Weights of a small GPT-style language model, trained from scratch on English Wikipedia.
Size: 13 layers, 37.1M parameters.
Architecture: RMSNorm before each block, rotary positions, normalized queries and keys.
Training: a variant of Adam for these matrices, 3385 steps.
MLP neurons of a small language model. Each row is named by its layer, matrix (gate and up: input weights) and neuron, and shows model dimensions 314-441. Each number is 128 + 24 x the weight over its row's rms, rounded and kept within 0 to 255. Numbers have three digits each. A neuron's up and down rows have the sign that makes its largest values positive.
A block is one neuron, or neurons of one layer that tend to fire together. After each block is what it responds to, as a language model described it from the Wikipedia text at the highest values.

L3.gate504:171070122122136098144131130108124132136130121171117144101135112176108118116153114104113125081167128170144093161151134135129147126128112159149106132106138112145104101118168145139114138109144148124101147101156152096058145124115117119139087139104135104145074140104138140130107134163108097091153111112087139062083161114122133145129120124155140108090107130142148158104149162133113091109096
L3.up504:163126104138161152164109125119117164139155075116092163097107167127155137131108107092136132132112132110119144105134133125140129108075162108134172090165158115104135134169100143129125149158158116157138157151092122113131169089144119121115133092137167187060125114130144090109125092106122125127115168069148091116108123111111164097129172141150175126102141147112139106120131142095111148108126
Responds to: Month names inside full dates, mostly in sports result tables and biographies, e.g. 13 October, 5 April 2000, born on February 23.

L3.gate765:165124143104130133158121109055122161144117164180121108117124126132118151130140161135156120142110128101104092091142162070169108103145095125122130133100088149083090151124095102129114094156138152117122114130108162139126100173087111136076184132129146125149164131127162176132124154175124115136132117096127152094165150102133099157161142197103109112121151124143087130122149114136128094136122
L3.up765:081074176124137107133113125123100138133146096143166130146152127122130130124177133118077156119092136135132143127141126160102161154168147114103120143110102140167139145116123113101102123132128115126120121133132129128148143117118142110120143150134135181167144121138106177129130120123103117120143121108141119138151129093105127129117099146122110128126150141121114095099120120164177101106134
Responds to: Fires on possessive pronouns and determiners (his, her, my, The) mid-phrase, and on first pieces of split words (ch-amber, my-stery, Mon-roe, Her-rera).

L4.gate66:173128099131184104115111145192165115125124121109153122135070110168079139092128114138107143127119109131119107122154125114162112130107142124159150137119125126150132136132093101160156117193128130174129076093111111148133101132139158118126141189127159091164109131140159118154135156166125109128133150114102152157142140092119144101148141132137102101150132183082151144072191144103109167113111
L4.up66:143115113122093164147140140073143130107110169142116140138150127131158138141137119137149093103130111111141129095114168032129140130103099100125156109096115124157102133127099105172165128092130124071157154124087162124107094160092158115154133169099176143121134139125124077103151131111077137120113153135111153134145105094141128149148168151131157121129119135137109128148153098118120174145110
L4.gate140:133089139138151132149131104095133141108131093164127115107088074107144102141114148145148132073114111109143145123134130135130147132118178130137165116061137128101127149110154088131091137118131151174158143129117103114058157154167139155125127166121150125090105125103134133101139073120122082105112138114217134156151141089081099114119090102105078131119162108129154151112148101102129103125080
L4.up140:152114156114112118122139113188125140108127154136142116131087136066144103112097162115107114167117117119132117156119109081154111136092115169125103134109174097150145168100173105130155129125149119166091130091163113133105151118166109127114106111141119115147112124097161080092124123159138092129136129111129154116126166117133143097105124095125097139177132119145136115117129142089125088114140
L4.gate712:158106130145216153120079136098123151080096094098110119159102123089113119078144117114158123112153111138124133134148121101161136141126115135134133084186135107175145136093107079168147163157168085150127111108107149135132142124108128090127125160087164130130135161126134124116143127153127115092104084085123132120151148102130095108135143095158176104190106152098136114106118137082103138157153
L4.up712:140114154094140157138099143139135128141153177139115134144135128121089122146155135147174116153150144123137119146091106157128154188089157173107136166132191132135166132108145091114109102122120151076127151137116129118104107108189087148121117103163104152129151087104124131093142142164135130131148138110103126159123137092126111158149119127123175115113096135133140112122158097124172157099116
L4.gate1028:115133117133152158105072146140145121159116126159156149173093104106096111151171115137110116126116147102108121097128072176118123142136143123125150117125112118134118133164109106152106091105119094120129129112123136163118102135134108120116163109140157142088117131101160103139192128124130108114136164164124118115151115168141145142135130157116126128137128118140102122124140138092126123142135
L4.up1028:148121096133092139135144075144179165104143141110201155137116104102131145105122120101142133129125145120109110083160121139146137164098126113125119159184167120121159133103154106104156155151126057134090092134126142139113146127145123108138137130119139138099157131110120138107126103154146110115101117133146141136120146100139139118129100110102153105141088093134135136094104080113114156120151
Responds to: Colons inside clock times and durations such as track lengths (3:28, 57:22) and game clocks, plus colons after titles, labels or speech verbs.

L4.gate208:173138091057088101171136116105126100126100124157123130129118163111147118090137141121140163145148120168122072097134157111131114085117139146111112130147174127120099150106148137163155101152147134114148133127142161093130137116095139110143085123125165105139108129133152131113109121162149100107150123137124130097085133125149102123128160146141092092121138179133047165149126127116111081114144
L4.up208:107118125106142077165081119103103134106117093159131207152097147153132150104114150122112149092135135141099140137078118092164105152099128166114171118118117113095104136096145143162125103081178149116134101121128129085112135119156163169111154107061131104130125132124130157139137133159134128137164169114104112130134105127111117112096107157160099133140090119125112123131142115142173125141128
L4.gate487:153080138105172110129141166094110122154073151085092144100081151149107107117145203091130145103137150161127086127121108073160155150164098140129099092102113115104122097110134162148136122155106190176156121124125186104134164116108135124116106118108127150120154166144149146115129110142146128116136108121105177069145139148136081108166183148141117140122186154171144102102146146125161104191160
L4.up487:118133109127150165125157136113115134164083168138118108174104158155116132127113155096126159096129127148130157103112146107154174114108118146126122115116142106123133076133122118173145113125123121138135170129092183075174158139130152132144095099108187151142123187126170152100093142159130108133077099129127171113117120101133147150174154102138141112127139155177117110116144130107121103154132
L4.gate680:136102084182177129167064095125115116158154099130163148145122138122117142095145113135113133126091109135123159159119102153117154167135125136152120157147152134113124184127132112157111153173103094126126065127104114119133123128143095113132152114083140155163144119132150180130107141114161136120177128112142146107154135094138138128152131116146142126115140084119113124122118122116126163115121
L4.up680:153113125141113140157104122157128083135125125113151121161149160105117118117134127130133142110102130132132080116099133122152158126134137169115146140098096140133147118152141197162136098168104120135096138046147129108106105174136133104115168097128128125156106075145169135145119109116131150128152153106131138102087165138129180175109131127109178148110107146159141121088158101097115164133156
L4.gate1106:136117134145136114175108131126150117185131096125163112119101145138095116136152141118107087107125087161137092140155082100155145121112074089166114099118104132125125107150130143120149093103129145184129185087138128115121101158120107104096133104125115139093154189126119127129141118130149088141107133115113135122144110100138105158180142142136131153105163150128121166119154159082125133094130
L4.up1106:063082131171100192150131131145122147151120107143114127154122104115124168139127121121077127143115106144117099119163085124088127125124135121130140106135157103129127141140073138128156150138090127111127141116092132110111135117122130111098140134086147130065147177087078109131133153174114114138098119130115127102152125150115116106119173133150148156124172131157122185148143099117115116136126
Responds to: Month name tokens inside full dates, after on, in, a table pipe or a day number, e.g. on October 27, 2023, in July 1927, 13 February 2019.

L2.gate75:153129146133110125158105163151151121128124096117129139160110092126091191124127133135100150099166140154143107141130104124136095116164132120118114196100160118102181128109100156131086156141122120129119097158126139094079165129099132128128155128115151118168176069119118144132102146123129138136176144125123126133135061116140108137140112150149144109087150154146129123154104160138131169081124
L2.up75:107128106111121144146102132164140125154144142112109126081134118130121157110122118126108152128132154147116129146087151132131102114138114118132133162106179150162119145078091122126089155133106149123121122126133129104145125102111128148171142139128117143169114150111118135181114145101104139072121117119169121137097110150101130122190169084122126121150149107117133141150106135103152120095125
L2.gate166:081064122105131179128153165200150133147114181114098122135132128130113192088139156090110139154173144136114123136112124146162123149150123165108177151102100137098149132132148113125086167116130147104169121105133092134115082149113139137110151104145148156167152118112101182138126141127172109119106090143125111158128095139132116139146141157138134106101125141117120138138142085145118131121119
L2.up166:083159129109129134084140138118111126158120122100122139121164137078115155130153144115102135083154173173144131156167117106130126111120139087119163157135114138130120151129095140119086094135111159130107125145105100146175136104101105164119135127125111134132109152126157146145141061104113139126113105119136123094168108148139149139114128132104136162107130141114133133096137136124146104124130
L2.gate213:130153160141135106139139135131136117160149175157149125134142107123143089119120178113145142147110142160147099129142180121106095117115074158149154101118129170136080145125120127135141163172130130124120155121134125115077106160151169089167147099109116088199092114131142141167145140159125147141149134116128148129124134111122150145108129128112117095150086162151096121159099142115148085124143
L2.up213:152144140121071103157119098137123154160129091158158086072134091096107099088105134154104118108128158137140071167108124142162155142110126118153136118134089146114157154163126069131141100108139151113132144138170102173108101126170136186137150126160116159155101147158116135131146156133051146124160129165115129142130106099120103168150113136132117130151125090126132168111158138149134133133146
L2.gate255:132100160094141121127124120102134151131184178176143131160108154124087168114141086154093157116143157174164144117120093121126123140141142145143104129084115162162119130123108103141088138132136112129141121123170108091108145114129131134129130113107081126113082137112113102113173141148159184116105099140129115137087122108089088149131128150104118125165111107095109145144082128114157142160134
L2.up255:141087096111091150221119146137159110174146136174132108123178174148133119079148124102136079124124164132125119136154130143136131083170159098149127132173121144110096099134164124171095113126130139145131123125130159157139161143159139151095105142127173128094169098136180119107123157126150136143134151082138112177080095101141125080192145096127124111172116119120132158104124110126149134110104
L2.gate298:125097152122122145175124063111116129142092135103141142134110153067054165110090124140108130140131104090141121085079140129102139129118141124153123144126093143174107124110158080118149148136132147144115134118117157096094117130154097092158120085096121136074127117157111096126079167157129147141111101122107121116149142151139131143127134111115124115156136129092140105099115141117102128111143
L2.up298:124122098117142169127167128130139135126145114159140139115107135157128113113136113119115144091129112132086148137146154117140096175117157109126139107149114113122150068126148127111149141176125186143111167120195124132123126092112109089173169127140136137091151140114131181173103159141131105150096098113077139107110128155148128063117133120141152148093094090132145114127155147134110134144134
L2.gate451:124099098142142139120111109129107118088137113148145119106143116098170154113059090113125135130074161116140146133113120107186141140145189167104138117123161129124122114113140140170101118130121110135108111116098125148146116121151132146140151117142066156089112114096114156147098158154173130163088142111153149120152092093085119130155148119153138076138098103164131140105138088140104103137154
L2.up451:130098126108147115155118139113134115104123126180124105142140105162179182118111102083113120117139169101145126105080145134133117155120132083118137132131105168106102151105112083152116139116103141109169165094109126143113070106152127171133137133124106150123161116091182102147170123117157095120113110087152153122149095146143128125127168114157101144117113190117082137100129152099097087131126
L2.gate481:118176153131095066146125172092141128106095121157177142128075105117123116127120131159181125184144155142134104101118145137171136090138134102102138168119085152122140110155133139120125143098110128119143156128150151090068132144078159141106174131089137089161164092107137150141125129140126135117137105123146117120157109154135068087084145128061075100109108142103147163119158121111151131122123
L2.up481:153148191117085069103112134112097142119107123134093129122150082110137164088145197140155087133095149118135085111108135141131156157144096143122126126135135115144140147163136116144086106144120101151145115109065141132105150100141118121187155091143080165158142163138124121127131180088127186120130134149169102113160141115148142154088172095100133113104119123086117127126156097124119132114109
L2.gate587:092091117146163132168169121090125149116136102147123087121104113125119175160126119142126117113108140129134118106174092119146161133134159167098125134181192168140117116122155144143114155130103149124084128146168133122086183152147152112146156134104109107091136123104152117101123103105136157119109176128107130148150094126106131123109111144118156107067120128100158184087102136145124112113133
L2.up587:151119132114138096140115145117096151176145146114107169120173092165174116140115148115118122129134101139143083132078103175101142139142161146137143148111127139081115136155129177127114061098092121120154124087145140142092162125095153169159148139171124141137139163082128135177127145097121121148123082131159141112118110101093146168169156105125123122137123117162128163113129126118128100063142
L2.gate894:178135098135119145172120154142134114134092136169114112121123156116123117133107128164127173136138120112129160108136129133147084113107134097136109120130103131126123133088148090138137113080078132130135093143151143134113138132123117122102161184099096104148119128086139090132127170131126130116120148135147141160094173145160159133101118137108123126151113144107127152117162167095137153134134
L2.up894:176059101145097107144121137086140116128100133114136172116149152158096121083111123102132127106108158136150112106135141126141114127149119125139116131135145098107111161131114088097103134117105159137131125123147138124121153152142094143129131104136089173108136112081186112167117151173116135130157104129154134085126140148130100137178155085143125121163075108122147139126114136066116106136180
L2.gate901:135128125155124136127107134129178109123103116154102138128140144107132166117105123142139108100174155124154146131146112123115129113123123126106132124074150129164148107095164145165111126066146106119149124151130089080099139151142165128153132151111104113138105104094178176115082108092129181086102168107136117130150097158158163125109116147117128069106129154137120121177099131141139148106157
L2.up901:079133115137127174107128146129146129143106115146145079098098102136149129100090144141114144117154138151145128148149087137151130143109117122163153153124179162095164147132152095152125156135090143129128159147108135142116082143115143105138109149124075157116124138117090122084134127066144165109141136135109091111129090134099137111154130164105134154125136091159153101133178144189132133138103
L2.gate909:112132149120055084155122161150117115116155134157119127131124145127072153105109130150124117161162120123105084125133101149099118095110102127106151181110133158114102154139111116114103099097129144142150111174129129129069131142162109118151114105130164120116163096107127143135165102132123163129149135137105114167181128124147122091145119187136137123162167113154126153125140156127169157082149
L2.up909:109095168094166158102117101130164132124138154165133144122111149118111160115135070119088137072181119104145126115120138094088105149090150148144142135133171084129129156129110096147102165144102142107129136159085138145130140086089105118176084123094095154103159099100122122126120089088113129154133112155135096138107092153097127129165111116120155181144115100123122117091077094120156129117126
L2.gate1004:135154098166110082155134140106141158117175120141132135149151123120122141116127149124147102127139115130090115164093180092097084141132119138112102113129153153135167111164151121168128125097116134087091105115127129097157178081135128112084130141128126126122122135151136097144135127172140184140162145160146133121151122123078128145139143108132133115063115181139112167092135130139126120091119
L2.up1004:155109149097136115130120142139080126148109163061147165124091095161142146143176114141106142144135116108128086147090118216123102069083102169097126155130121130137122140161126125076142105159113126111167106161111114144117107134107126175126153159121153167117159162133155117173126140123101113120102160108142122144129150147140094113160153115136126048136099142113113147084080134126124121094151
L2.gate1046:156125138136088116162127086080105157154119174147160111156136141085076132121097086132135170127090117109146114088118100152081138145085117152138126150120108129130078158168140145147115181094108141150096140172123139113116118144181131096139145105116120101099105106161142141130130123171107134093082098141135139157112153119130116144103118171101105124136103093068131120122102111127132146183169
L2.up1046:127100123137138137137135130110134130130127149139159149104117145088106160115140103103112114161104127162120108149165125128171140142115133131093168125148118148107076147113141084137123070127099131135116140194111139129142125143134136115142108142146138103084144151154158100110169179139140105114146147115134147142137156140095154078200117178205126170122170123124146156143135151097119133085131
L2.gate1265:088116109113138107098170157099118089126156127160099135098164116135159115118141133113115129094152127130100124163146132124127133113102112138140134095130107110108151129120110150146124127171106167089130099154152125118122105100160110146140154142160122137143134118084143139094121128083149144131120105165157134140135120148094107174100167088134128121175083115135121131123116065099154084114149
L2.up1265:139088143102162108120106114126142123175117162159162118140164103128097144138172134127185144109106135104116117140121119141151102133125094165108098107121137107125114137131128129130132103148128100136096089160167138168115140136146130151127133170127130131152123146078111155113145118158110132126157113096153122110105113156119126117163164112138140191136123102117113148130136123176103133113183
L2.gate1291:122148118122134161088140124092146141103150108162111116126109117135136116079148140186115163140135122138118129119142081127119115088133107154117173099124125112125118109155137147163154114128111173150096115141147090103137138160134148125131151115134116109149078078130110176109136118110081139138159066120142137168118138113136105134093136149136110099119147167131110135151111151118173156121080
L2.up1291:127140164156107121164110094167137155116105126141116093159107082103117118158132142199112138115151153117135139114126117127084083087165114136139095137157070136144172072135130070119106117173135148084115103116102146146146105124104132098147139084095129115155188116158161113106138111127088107114146132119139130115134130135145154139121152105133093130166079144102137117123119098152141142172114
L2.gate1329:121108163114119143140151082127167140120068130133163127125113128115130151108125128107156167141106148094107104136148109116127181149126136168178146131122098119141127087135157104130096143132113170106154065136109102134135091144084127126100170124159129140128129107083115136121109164122096093165137099170142134178139100141118116105145097125118105082144103157162134094114156097117130119100122
L2.up1329:080143140109135142095122126130103143189138144149110120149143159133130163114115127127102077095149170142161146122145119067140117128097146130146149152077166117072172135135121074149080150111122118129159149107149139169099110123100159105178120116169129170145159119103108158131118127125110117116146125137111158132162104089138149176119164118134155158155068110157131149128102151166140118060159
Responds to: Mostly colons inside track durations in song lists (3:55, 4:22), plus hyphens in compounds and possessive or object pronouns such as his, her, him.

L2.gate110:128102106190156094121085116105114134084134097125124139118081118119154087160140157145144121124127071126133121124142072145112127162157111193141130107131138139135161102133109079153132112118126118119105106160121115117092132108114145134114097113090122119129090131179141143110143133117081171110147143106071116091116108126183095164112144147182084120128097135118112133135120079086106161170162
L2.up110:077135111139112128085122133156103152078113121113137096077100113117128075101172112098164135141111092140123107159135130134126086111144133111138179115136139109110186108114096101124126114147091143071147117145116144109119122098098111128103142145160109101163125175142099141122137136146103108132110158102121131133103117149119150132085149127095166107092171135132116151117149095142138160154103
L2.gate143:112107128104155137127146131068150123109074090100089131171142125108142133141122171109163162114104118134144108138115127075163111087121153150129151198084153098148096149114113094124142115116132139143152105133107147126091128143133105107142152158140094106178110134148133104141152148123152136129125150138182149119092070135112130111130125177128120121070138148174103121117120107135110143117112
L2.up143:164112143165109137146092128153090150157121124120123095100122081114123108154090146111108097133171160106092103144141133058110151122113087148165136159165151131113148134135130149121150096138139133142138115119138112136151176125121102127138119156125131121114103159148111075103149178117067072107145126117128110143086172114176128169148145157163137149130152107137112153144133133130133123138129
L2.gate196:163095132118140127163185109121098144122097116143093121134177119126135131129129131149147144121132116091143131097142086128167078105123161094181193110098165148142164119130112097143099132136132183091134154060124139113088119122141116114095143130129116109136168133112089143195135143136142056098151140105079120151082093155138097123125123202129150159119151127114133174166172133117140142107090
L2.up196:130108102119155140113089108142148122158139105102130114073149119113154102101117134090101101115099127098087153141138098148128102119126110090141143102177105121139108147131111129143143131095137129130150125112121152119166164140163072133107075107143093156097132140107099086131098127110142129103112078137147118088127102130137108111173129148148125130159186117105133109161148114119133159110130
L2.gate250:210151136171117143072122146092123105095134134114098120134073133137151100140079120139139100085093132139122118125116121168177106130125132137120100183084118086137167095113126159132157142111113130117128123099144103121117131121161154136092106107158107106150121150146152132137142111107166111102142086141159139104168166110169125193155119099122155117134134158121152133140153128136161158110135
L2.up250:134119115132078152135092104174156143138078179151128139129104125123128155114067144115131132138146118101111151120137117134117115114120121099143150148117107142104105130151110126122093122131144172105127123101172124131115131138144124121123155123175098129155173097109091125154075146169119138108111094129153131104154113121085119151165084135155167157092113151150152125157121104132138150143134
L2.gate324:131115150124113095142088114093146163113164125174170101092110136137116094116106108153152139137127126128143134087121129100136158079108159117138106133106114106097140095164161109103153125132139107140154111134098135077152141081175114149126086134135120118128089117157140126152089122148135104115153158101122152190086154156163092105119151124073135073115131129125112140170145119080103103154154
L2.up324:130151151114135111117111117131127110121121104110148154120126087115158136173122159125115133140147152115118110147173153102150128101151170140096108097142131164124150132119177134140153155143118110085149099130102080085168128115127112155101100146136104164108118128137197117133100171138145110133094148124172147137126145099158080106139141139145115120093121146187108136115140104117121121113088
L2.gate569:145107132142071153200122156126097160139114101150096138149126127140121129146087086145164115145150131148132149128134121102139165134156117136128131105120132153167141165161165109151141137089149131146164139105095156111141102187145086129128134126136119179076112118128111116119095122138148112129120103109108128160142141128112096161109135187119131138123133117144170172138144093142132099158167
L2.up569:137115086150145126124098143112123097178151154129155140142118178115112140147146090129132106085110121150133114119090148130153152150133178117141113097128141124139104161143138115147125172142092140116116143120126125161115118131132105088141114125082126137165134143107148110122132129087131104127125089074135111119113105112124153184132172136151091179098116149163118101073131125167130087089120
L2.gate585:143121091175118159160118109130112109106150121100107190117104113167154138119145122140108120130130105141084084125113103131125144135146162161152105106097128106091165154155116167153104120130137138126108176135169134149141131125158092168124162125120144099066131128151142153123105156143111086098117162147158142059116142127156141098098149113149122159153136115120109120131154148109121115106125
L2.up585:124118160130108158121102117127177115137096100148105106153090106159121132108149113152120123121098181131143123133143113097107133095146156135122138152114151121138156132158139163125148103131116132104116125114070127085107155101128121175132113148157108112116140142098155123108162111114154113181124125129168140135116093147147063133094133130118111113095130150170165118154140133148128122149114
L2.gate595:172108130167123131124138152107164103149119096115143115121125130161138140163086148111147130101127121120159117103100117124107150131137114119162125121141154142155127117123122104111154119115085177108138124136080172041147114141150122124122117177122113137096123111117137107150130122111168143146159166114126150140120161116176117186102136159068153093142123131180126085107177131112115123100134
L2.up595:158139099146140097153157131138130140137119105128156148125073111128159130153114164118120152100119135164133080144065179123143149094136098122144126087165176139136128084119105106129133152142104128126140145144140106102123104137139138145122132158133082162125103143101130132147134133113133137144154149114127137141136146128157072156125113159103149115164100104163108120132162152127116135122121
L2.gate628:134143104114113115102109117102096162130194068116142135130098129183139150158135147140130117123128152174150131125129092109119178122156130115145128093164114096122126124167119077129147127105133109141104101130131117154121095150094125140114106123127147133103131149107140155120105128099163122132074162086155152120114119092122130104148117140125108146133205144139171154104150139151085156135150
L2.up628:118140149130169100129131124119107129076093097112110123134128134139134140133154106126127141159135131144108154116140129112091164150166139130136158129149161100139141109138131098132111128115138132114128100107144130106119123147103110085132116134096178096104146148141103155097143129129139139103094091174143099082132115139095085134133102162106105174153139126086183138096141147118129136133121
L2.gate630:136123149099133126136126162144166079135112119154128121142136126110175123131101135093151107123146140133117105119158133097142111172116178145152122109116136129169120137147173134151166092095115142169136114094117117129154120119138123133124136145114144128135068131114128120148118134078157099092169136121130107157131149139122123135103135137110148108156107128165154132154103130088170112078174
L2.up630:119129119145093133130110119123138127105169176124114125156164152083146127128150136086092117143155115133143099117133144108095098088109104147116080133123158148094144125166103115089124091118131109157148135077098117126110151131131087119117087122069140145109169160069143125104111125129113141123144180132155136169079133143129149133169086170118187102143118128144129156144168143111135149109116
L2.gate633:131099134130133102130114170184128092162130159181151177118060122093122136153101068131110144099127115152146090109166150093112151104128115177160160135122118125088133170162131144155158153081134110149151125095093155095127099148129099141098165115140135125142103133127113134109160078096090124174138133097140148118152112190126121119136130124136081158138160104100108180116132113119141146127135
L2.up633:106122114112104119155086147121109087076111082162072153145140114100153160119092144108177157155107165146135135135116130135144134148121142125138117157103134111125145120112105166123155142111124125123132105123152186110127108102112147141147123110081126141066129133101145114120114144146133123105110102150109114119175142138138081133115169132104179107126140088152145110107132155062167105110157
L2.gate693:144129171147133104141166136089123095185105118144137130155137128118118137144153135095119099149122132123126149157124098120121127153126097138157107156101078152159143131168124146152158123126149151129135148098099075145122134198126113133146079120092103104113119155152121116132141132161149144135125094112106131109118091088143142197079124122142093147098122153117119144172173146141127093125087
L2.up693:168140111142097141174126127098125150119100124096157130159117105112127161116105136138131157115093148143144101134162090113136140100127154115173071135129106136145171090144152175077160103152154094156106147153136139166090123132099155150121108123126105090112173183190133085118151107111111101134133136121126147113133154088141100108151116109117153126118125146119131118151138147103118109119151
L2.gate853:149083084169156115146120111119160142129077103150095121127135166139124107125091107121112104076088136133094146148142123113133129219141106148142123112131094129097177112114151142144109107126147125128127134101132106116102132152138114105147141128146147125100126130097151095131096132152116114130176138134118134100142152106136126138126180165137125135131111104154141145097158136115118150090173
L2.up853:105122138129117126163137144093097173131083158139133119102135134110092101100151159125121179127150160183138119117131122086120149158120083137159095098122119125119159080128102217137065143083142143122126106113148157074120169087135126096158145124155152142157154109087104142132137123144108153143154130114143150108146125161152122115138130151152112119114131129125110172107125132141132118103156
L2.gate863:166113138081084139124049165141144120098105102113089102159097115132165123149116136120140072135157116132140107149141119154096142108152120137130088110126094138065157139118103143076162154135120121121138130115152135110101105128131140112136139142121103159098120135128113153110096161163159190132138116104152153129153134123159120122111137114123122174139163169132125115150150123133175108134142
L2.up863:106144157134145153170163114111158117135092066106141113148129146151157157110136084077128129132133125084143165087198102088123127112139115129150138123086169129089129144099148113098103164114110114100107107145135158122107149176079107132104121122170144135123082115121111106103166109160094091109112125154151083133092162108166142119121110086109109132129101120129145119123156158117169102143139
L2.gate944:140118132132164121124100141139120129120159060134107142107119145121138093148129135127194136039130140169129120126120162111149156102100126107112077109143142110117136139122158148118120128187134134158164126127144145105109169159124130112122097144133111127160119115141135086108125123158089091128134141111118166088101175106186129137178140075110109125103145104129155125125164127098108124188139
L2.up944:118109155140168140144119114109130142113122103126147134163152126120126102144115143115160125129123137110087144137135132095106149155110109155137118114105125114117147192160147134115105173181137132124121170132154124066181170144093126117099118116135156147096126127108130125184111182133087157178127167125161138101118114097141119178177160122115080140146166123159160136114080152121098091158104
L2.gate1076:121125129123146141142100117130120149121137052142107137136087136104122135117111124152128162139088144102155146083116166141146141110148119112134125091113115115115141173147132109189153151147171132135095125107121103156122136133153130101119148128133130134137095157132142124127098158087144127165123117124127126113106143119145147130130144139130157187144154107124122163102152143116103109126140
L2.up1076:098135138136136148160139135110117123108091128170142098102098123179101114085162115129131155137119162124149123084200131091121166109141138095156096110123120160131135156108114153161144087141116128137137122135078155156132126136151147152141101121113097125108117151100125138152139138126135098180148161085142125081100116099165132135151144202126130147130103137088102161154162139078102113145120
Responds to: Month-name tokens in written dates, strongest in table rows after a pipe (March 3, 2018), also after on/in or a day number in prose.